config = dict(
    d_mlp=2560,
    norm='layernorm',
    norm_place='pre',
    init='normal',
    lr_mult_down=1.5,
    lr_head=0.00593,
    steps=4794,
)
MLP neurons of a small language model. Each row is named by its layer, matrix (up: input weights; down: output weights) and neuron, and shows model dimensions 0-127. Each number is 200 + 20 x the weight over its row's rms, rounded and kept within 0 to 999.
Before each neuron's rows, "fires after" lists the tokens most often just before its 100 highest values on Wikipedia text that the model never trained on.

fires after: " ", " ("
L6.up2234,193,214,179,202,211,175,197,203,171,234,174,226,198,242,185,220,188,232,189,228,230,201,237,185,184,187,183,201,206,164,188,197,186,187,210,194,189,224,205,213,195,209,215,208,195,177,225,208,192,190,192,242,177,168,201,212,197,200,169,211,192,182,186,196,229,221,192,209,224,171,210,190,208,217,175,195,180,169,190,185,197,242,175,180,193,206,188,186,216,193,174,207,155,189,201,223,203,200,157,199,239,220,167,247,182,182,180,172,241,166,179,223,221,181,197,192,215,195,189,188,189,168,179,212,220,209,199,185
L6.down2234,192,219,203,164,211,205,203,188,171,173,216,229,207,227,208,234,227,201,202,221,215,208,172,201,195,194,158,180,188,219,191,195,203,229,225,227,183,215,220,178,187,226,211,218,241,206,202,214,217,179,174,169,171,196,175,189,180,208,210,173,215,197,183,213,245,188,194,161,183,208,246,229,231,178,250,181,207,195,183,175,218,198,193,188,183,201,155,235,208,183,216,199,199,222,188,199,177,184,200,206,223,218,195,212,229,215,216,185,219,197,190,230,217,167,236,165,221,201,167,202,191,172,214,183,244,199,241,247

fires after: " the", "4", "3"
L6.up1019,201,207,212,170,184,176,211,160,231,241,184,202,219,198,204,206,212,187,192,177,209,217,193,172,221,224,208,174,205,214,188,210,182,195,197,170,181,221,187,203,201,203,184,202,187,181,184,194,226,198,203,204,185,207,175,186,197,232,228,154,183,216,204,199,211,215,245,208,202,225,186,229,207,232,200,209,187,170,196,227,215,233,203,163,199,196,220,178,206,185,175,216,211,187,224,209,235,202,204,214,152,230,181,191,226,179,227,222,180,207,196,201,178,228,199,215,172,211,175,219,183,170,204,194,214,132,214,209
L6.down1019,182,213,177,200,178,197,185,180,205,229,185,199,165,242,231,208,185,222,230,198,193,192,194,211,180,212,221,165,213,196,226,188,217,223,225,184,236,214,206,234,182,196,205,220,167,217,203,219,210,217,243,184,247,194,212,209,221,204,175,215,178,207,182,184,163,221,183,190,188,212,181,225,173,193,188,182,194,203,188,176,197,210,174,175,201,214,188,230,184,202,221,176,221,217,251,185,214,194,206,207,178,215,205,193,189,214,185,223,198,229,165,169,199,216,200,173,198,214,217,198,176,217,212,203,197,199,181,209

fires after: " \"", "-", " ec", " (", "'"
L6.up1033,226,217,193,220,194,221,244,248,225,180,196,201,187,202,210,167,246,197,191,234,215,206,195,186,198,192,203,169,232,212,188,208,204,211,197,201,217,191,173,194,201,185,211,260,226,181,181,161,205,181,178,186,189,195,229,202,186,191,210,238,234,217,182,204,179,172,202,184,204,215,210,196,228,200,210,175,221,200,192,212,211,186,187,175,174,201,211,177,202,199,217,199,214,228,221,226,177,223,166,218,209,195,195,173,212,210,197,248,207,225,228,225,196,162,189,202,200,176,234,180,195,176,208,187,207,245,187,173
L6.down1033,197,224,211,164,185,226,194,196,186,198,204,180,188,206,215,165,249,193,193,238,209,202,208,171,193,157,201,181,235,212,179,236,168,158,203,215,229,212,200,155,191,187,179,206,177,226,181,183,218,209,185,170,201,226,190,190,219,232,199,194,224,158,203,187,252,209,204,184,208,217,227,197,200,184,179,179,192,214,159,177,190,188,233,170,197,173,184,193,173,189,177,186,178,206,188,181,209,211,200,224,206,188,230,185,208,197,176,193,169,201,203,185,197,196,182,192,197,154,216,198,154,164,213,188,231,209,185,209

fires after: " the", " in", " In", " an", " \"", " a"
L6.up1079,189,158,202,230,193,196,176,239,214,173,222,230,227,194,223,215,214,217,181,237,217,193,192,213,184,204,210,207,167,169,238,216,198,218,186,200,205,194,218,210,239,200,177,183,186,138,200,226,204,243,221,191,211,192,192,154,186,206,179,194,209,158,210,240,196,187,168,203,212,237,199,152,225,219,179,241,227,195,189,219,211,210,210,200,170,204,193,217,204,209,182,214,184,208,196,218,167,209,193,186,205,174,189,165,190,218,158,216,196,185,252,207,239,194,220,225,184,204,181,217,222,186,197,257,188,192,196,209
L6.down1079,211,203,218,180,234,182,199,183,205,222,214,213,180,230,228,235,217,253,211,209,195,248,175,214,217,203,188,191,189,191,197,160,213,195,185,200,180,161,210,178,171,192,201,212,204,199,191,220,193,200,238,226,213,160,237,171,178,187,189,189,232,186,188,200,182,204,200,182,233,188,176,207,148,236,192,205,220,188,185,184,208,225,202,210,162,208,218,229,221,222,198,158,176,225,205,203,204,216,201,206,205,203,198,196,193,196,220,234,239,230,202,197,238,196,204,181,189,210,223,242,231,229,235,182,150,199,196,200

fires after: " ", ","
L6.up1106,180,165,179,167,221,177,223,188,218,183,209,210,172,202,175,150,215,200,220,207,164,174,189,215,223,193,190,181,185,212,218,216,175,208,174,211,192,185,175,181,190,178,209,168,212,204,162,213,183,180,207,234,210,242,228,195,162,182,187,206,188,223,212,204,163,181,240,214,177,244,205,200,213,189,238,178,175,212,200,166,194,233,176,181,192,215,208,220,198,218,220,179,199,215,197,196,207,184,205,166,197,216,211,190,213,183,171,183,208,216,213,206,182,186,183,184,181,201,199,206,205,191,157,199,171,173,213,173
L6.down1106,236,202,193,212,174,251,186,199,193,184,215,170,216,206,225,180,219,222,188,171,204,184,172,230,234,203,183,173,222,215,193,202,234,202,222,173,189,219,169,187,207,197,200,178,193,162,189,202,211,173,222,177,200,197,205,183,196,242,239,205,229,149,198,179,183,181,236,191,205,173,224,188,194,225,222,173,204,239,220,225,166,187,170,172,192,196,198,247,180,199,213,188,203,230,184,209,176,206,218,195,233,204,203,221,164,215,201,184,213,207,251,222,199,194,211,186,236,182,219,146,208,201,215,202,252,198,222,212

fires after: " ", " the", "19"
L6.up1580,227,196,194,222,225,185,190,185,186,179,177,183,215,238,195,216,195,198,198,211,221,207,185,178,197,192,181,187,224,171,257,190,201,214,195,220,190,171,220,212,170,218,184,142,220,208,197,165,216,207,214,189,205,194,190,187,224,210,170,213,218,208,227,243,189,182,187,221,245,231,203,183,197,161,196,157,240,202,188,217,212,186,193,194,206,234,198,202,200,214,221,220,183,176,177,195,215,192,230,208,207,179,191,191,218,199,218,187,189,218,195,178,157,207,211,168,191,195,202,243,211,232,179,177,182,185,239,155
L6.down1580,177,160,186,185,190,216,220,208,219,200,204,209,222,195,192,207,196,218,179,186,201,228,151,196,215,177,201,230,191,170,169,215,216,213,215,192,177,167,175,192,184,209,227,186,212,195,198,172,168,201,163,178,225,201,194,193,170,184,197,210,177,222,231,211,212,212,214,198,192,208,195,217,178,165,182,172,199,178,194,171,176,190,227,190,205,213,239,194,222,192,194,186,159,194,197,193,204,185,206,185,178,228,220,165,208,216,180,192,209,207,239,206,199,212,161,205,177,183,202,207,208,182,207,203,207,199,219,190

fires after: " the", " The"
L6.up2224,246,225,205,218,194,194,221,184,225,235,181,181,216,195,191,189,186,189,198,197,201,184,215,176,230,173,231,195,211,207,199,211,195,200,182,197,228,175,196,207,201,224,194,217,168,136,217,171,173,195,193,202,170,220,199,218,191,165,171,180,194,211,193,216,211,209,182,214,192,208,202,154,197,174,217,197,169,190,206,202,245,200,196,207,180,227,220,214,191,214,211,218,205,196,196,201,187,219,227,187,221,149,159,189,233,191,186,175,203,182,189,192,208,173,190,192,200,189,171,179,232,217,207,193,174,187,207,175
L6.down2224,229,213,200,194,230,217,230,202,237,208,225,204,198,180,241,195,202,188,211,206,186,189,235,193,216,163,197,186,202,216,203,238,165,199,187,176,194,189,191,201,199,190,175,226,231,193,200,184,216,206,205,211,208,229,199,219,227,176,191,186,205,188,210,221,199,192,213,195,221,203,172,184,209,192,181,246,229,219,234,171,238,216,166,192,210,223,240,207,213,199,217,240,217,206,203,195,186,172,194,189,202,163,153,182,181,237,186,247,179,149,184,213,184,229,201,203,211,199,157,247,219,213,186,165,180,198,242,196

fires after: " "
L6.up1503,161,186,199,211,203,198,230,225,188,175,201,194,240,208,195,186,187,205,230,205,205,190,170,174,171,190,186,189,182,190,208,216,229,207,165,164,185,183,225,189,195,186,173,175,189,222,217,180,214,196,215,164,130,201,196,196,200,275,210,178,192,244,175,175,194,183,203,177,230,175,231,205,171,166,220,178,179,229,193,178,223,206,225,203,186,208,197,219,221,224,175,182,216,185,226,180,207,219,232,209,197,223,213,196,194,181,206,179,207,194,180,177,198,235,214,197,181,200,184,228,208,182,165,205,159,206,209,162
L6.down1503,214,193,212,195,177,193,209,204,185,190,198,176,176,192,179,218,234,215,180,184,187,199,201,161,205,212,191,191,224,187,208,212,213,175,216,199,200,202,165,202,215,210,231,198,183,204,161,190,182,199,202,240,189,174,213,206,198,198,173,155,199,152,209,217,229,167,239,253,201,235,201,206,205,211,155,190,195,228,239,209,202,221,216,178,199,180,177,208,194,191,205,173,180,266,190,208,183,224,195,215,179,185,200,190,188,209,199,220,185,197,233,169,184,177,204,197,198,188,217,140,191,210,185,179,199,203,206,209

fires after: "4", "3", "13", "5", "14", "6"
L6.up129,227,227,195,228,220,210,199,197,169,205,215,193,214,156,203,215,217,180,202,198,197,175,204,229,203,218,229,196,194,170,212,207,207,214,185,203,224,203,198,201,232,183,184,180,216,176,201,193,217,154,219,195,212,180,173,204,190,240,218,209,181,208,193,200,170,199,232,206,191,207,221,247,254,220,194,169,153,200,207,216,202,158,181,220,197,149,204,204,219,190,197,164,237,198,185,217,206,197,189,170,200,176,201,215,177,171,173,187,229,217,204,197,170,227,176,218,208,207,155,212,195,247,215,186,221,204,210,202
L6.down129,182,217,210,201,211,201,208,210,170,218,193,213,233,202,195,233,219,196,243,210,166,212,208,158,216,207,180,163,185,207,194,198,185,183,193,204,217,198,231,200,181,173,194,200,238,234,221,236,195,211,216,197,191,182,221,214,224,216,191,238,193,187,200,179,193,212,243,206,184,181,223,158,231,204,230,231,215,242,231,187,214,205,203,175,197,229,231,213,193,155,178,251,223,203,180,208,207,205,165,217,185,219,168,220,221,211,163,213,212,192,193,198,220,203,201,207,210,207,213,228,197,222,185,220,179,173,176,202

fires after: " ", "|", ":", " |", "10"
L6.up333,177,194,182,209,183,216,179,199,214,210,224,184,211,210,203,183,197,192,200,196,236,191,195,216,191,184,176,200,196,207,198,184,220,204,226,173,193,194,223,214,215,192,188,184,219,242,219,178,169,157,214,211,182,203,162,184,221,198,183,247,176,221,202,181,206,249,227,230,192,166,171,225,211,192,175,201,181,220,202,210,156,208,211,173,180,201,205,188,154,220,189,228,180,191,154,206,213,206,194,210,241,212,203,207,191,196,189,205,205,190,184,221,198,187,179,206,194,245,229,232,162,203,209,225,221,208,174,174
L6.down333,193,221,224,242,177,194,203,200,159,190,172,162,171,249,205,202,225,217,204,217,201,219,205,236,194,226,177,184,199,210,219,169,221,222,209,192,193,182,234,170,206,196,179,183,182,208,221,181,186,234,202,201,189,156,181,203,165,195,202,178,169,193,181,221,211,193,256,171,192,177,170,209,232,179,193,217,217,203,221,201,210,196,205,166,239,221,167,187,200,199,193,205,203,234,213,192,190,196,214,196,226,226,202,184,182,230,193,177,193,202,224,173,201,212,238,187,175,206,198,185,251,210,182,193,177,232,194,217

fires after: " the", ".S", " United", " U", "."
L6.up1126,211,234,205,190,178,198,214,208,194,191,209,177,213,160,184,178,213,185,198,236,178,231,218,199,178,179,198,209,195,166,171,223,178,181,211,196,211,232,185,206,185,198,205,168,188,171,191,203,195,224,213,208,150,199,224,204,182,166,190,171,183,256,205,196,196,200,197,208,195,187,179,198,190,194,194,183,166,208,245,175,204,221,175,173,178,206,176,234,173,186,186,184,195,189,202,152,210,206,231,173,173,221,207,211,217,223,171,222,240,201,199,192,183,194,194,200,203,183,193,197,210,188,238,177,225,205,220,198
L6.down1126,172,198,218,187,211,194,243,198,156,224,208,234,198,178,193,209,227,189,238,170,174,195,208,207,192,193,170,209,162,240,176,188,202,149,204,249,218,222,217,225,217,206,180,245,208,188,215,175,169,218,252,229,208,203,166,212,194,193,183,191,220,220,239,206,208,209,209,231,229,216,197,186,213,196,191,162,222,218,178,199,195,224,193,226,209,190,188,240,187,198,173,230,253,193,176,205,239,191,186,203,202,178,197,213,168,177,214,208,173,210,205,182,213,200,209,167,209,192,228,205,204,196,197,216,211,193,203,181

fires after: " ", " (", " in"
L6.up1681,206,217,187,190,154,192,169,181,216,166,186,194,188,222,207,184,214,198,240,190,194,194,210,206,214,177,217,191,230,206,173,173,239,240,199,225,224,194,237,189,201,180,228,202,190,147,174,212,171,186,211,210,175,184,176,186,228,197,187,232,222,227,216,192,176,204,191,156,202,206,186,183,223,174,174,219,190,196,159,204,214,207,213,251,198,156,229,190,187,223,160,195,227,207,165,182,210,209,213,230,215,242,213,215,182,154,206,187,178,202,197,186,192,200,197,195,206,190,201,207,190,188,188,203,187,212,199,232
L6.down1681,225,190,182,172,201,157,233,190,195,191,204,211,160,173,190,190,204,165,245,205,199,218,197,172,202,177,183,229,192,221,220,234,195,197,245,193,186,188,202,192,215,225,177,232,202,182,193,202,211,225,201,196,170,206,171,170,198,240,175,203,209,162,221,183,218,209,222,189,187,234,206,200,218,242,178,184,195,229,190,197,178,186,193,228,189,219,215,218,177,164,240,213,215,210,164,228,199,196,250,241,194,179,186,180,193,200,228,213,215,195,202,174,202,186,215,173,188,219,176,199,180,241,181,202,171,197,177,215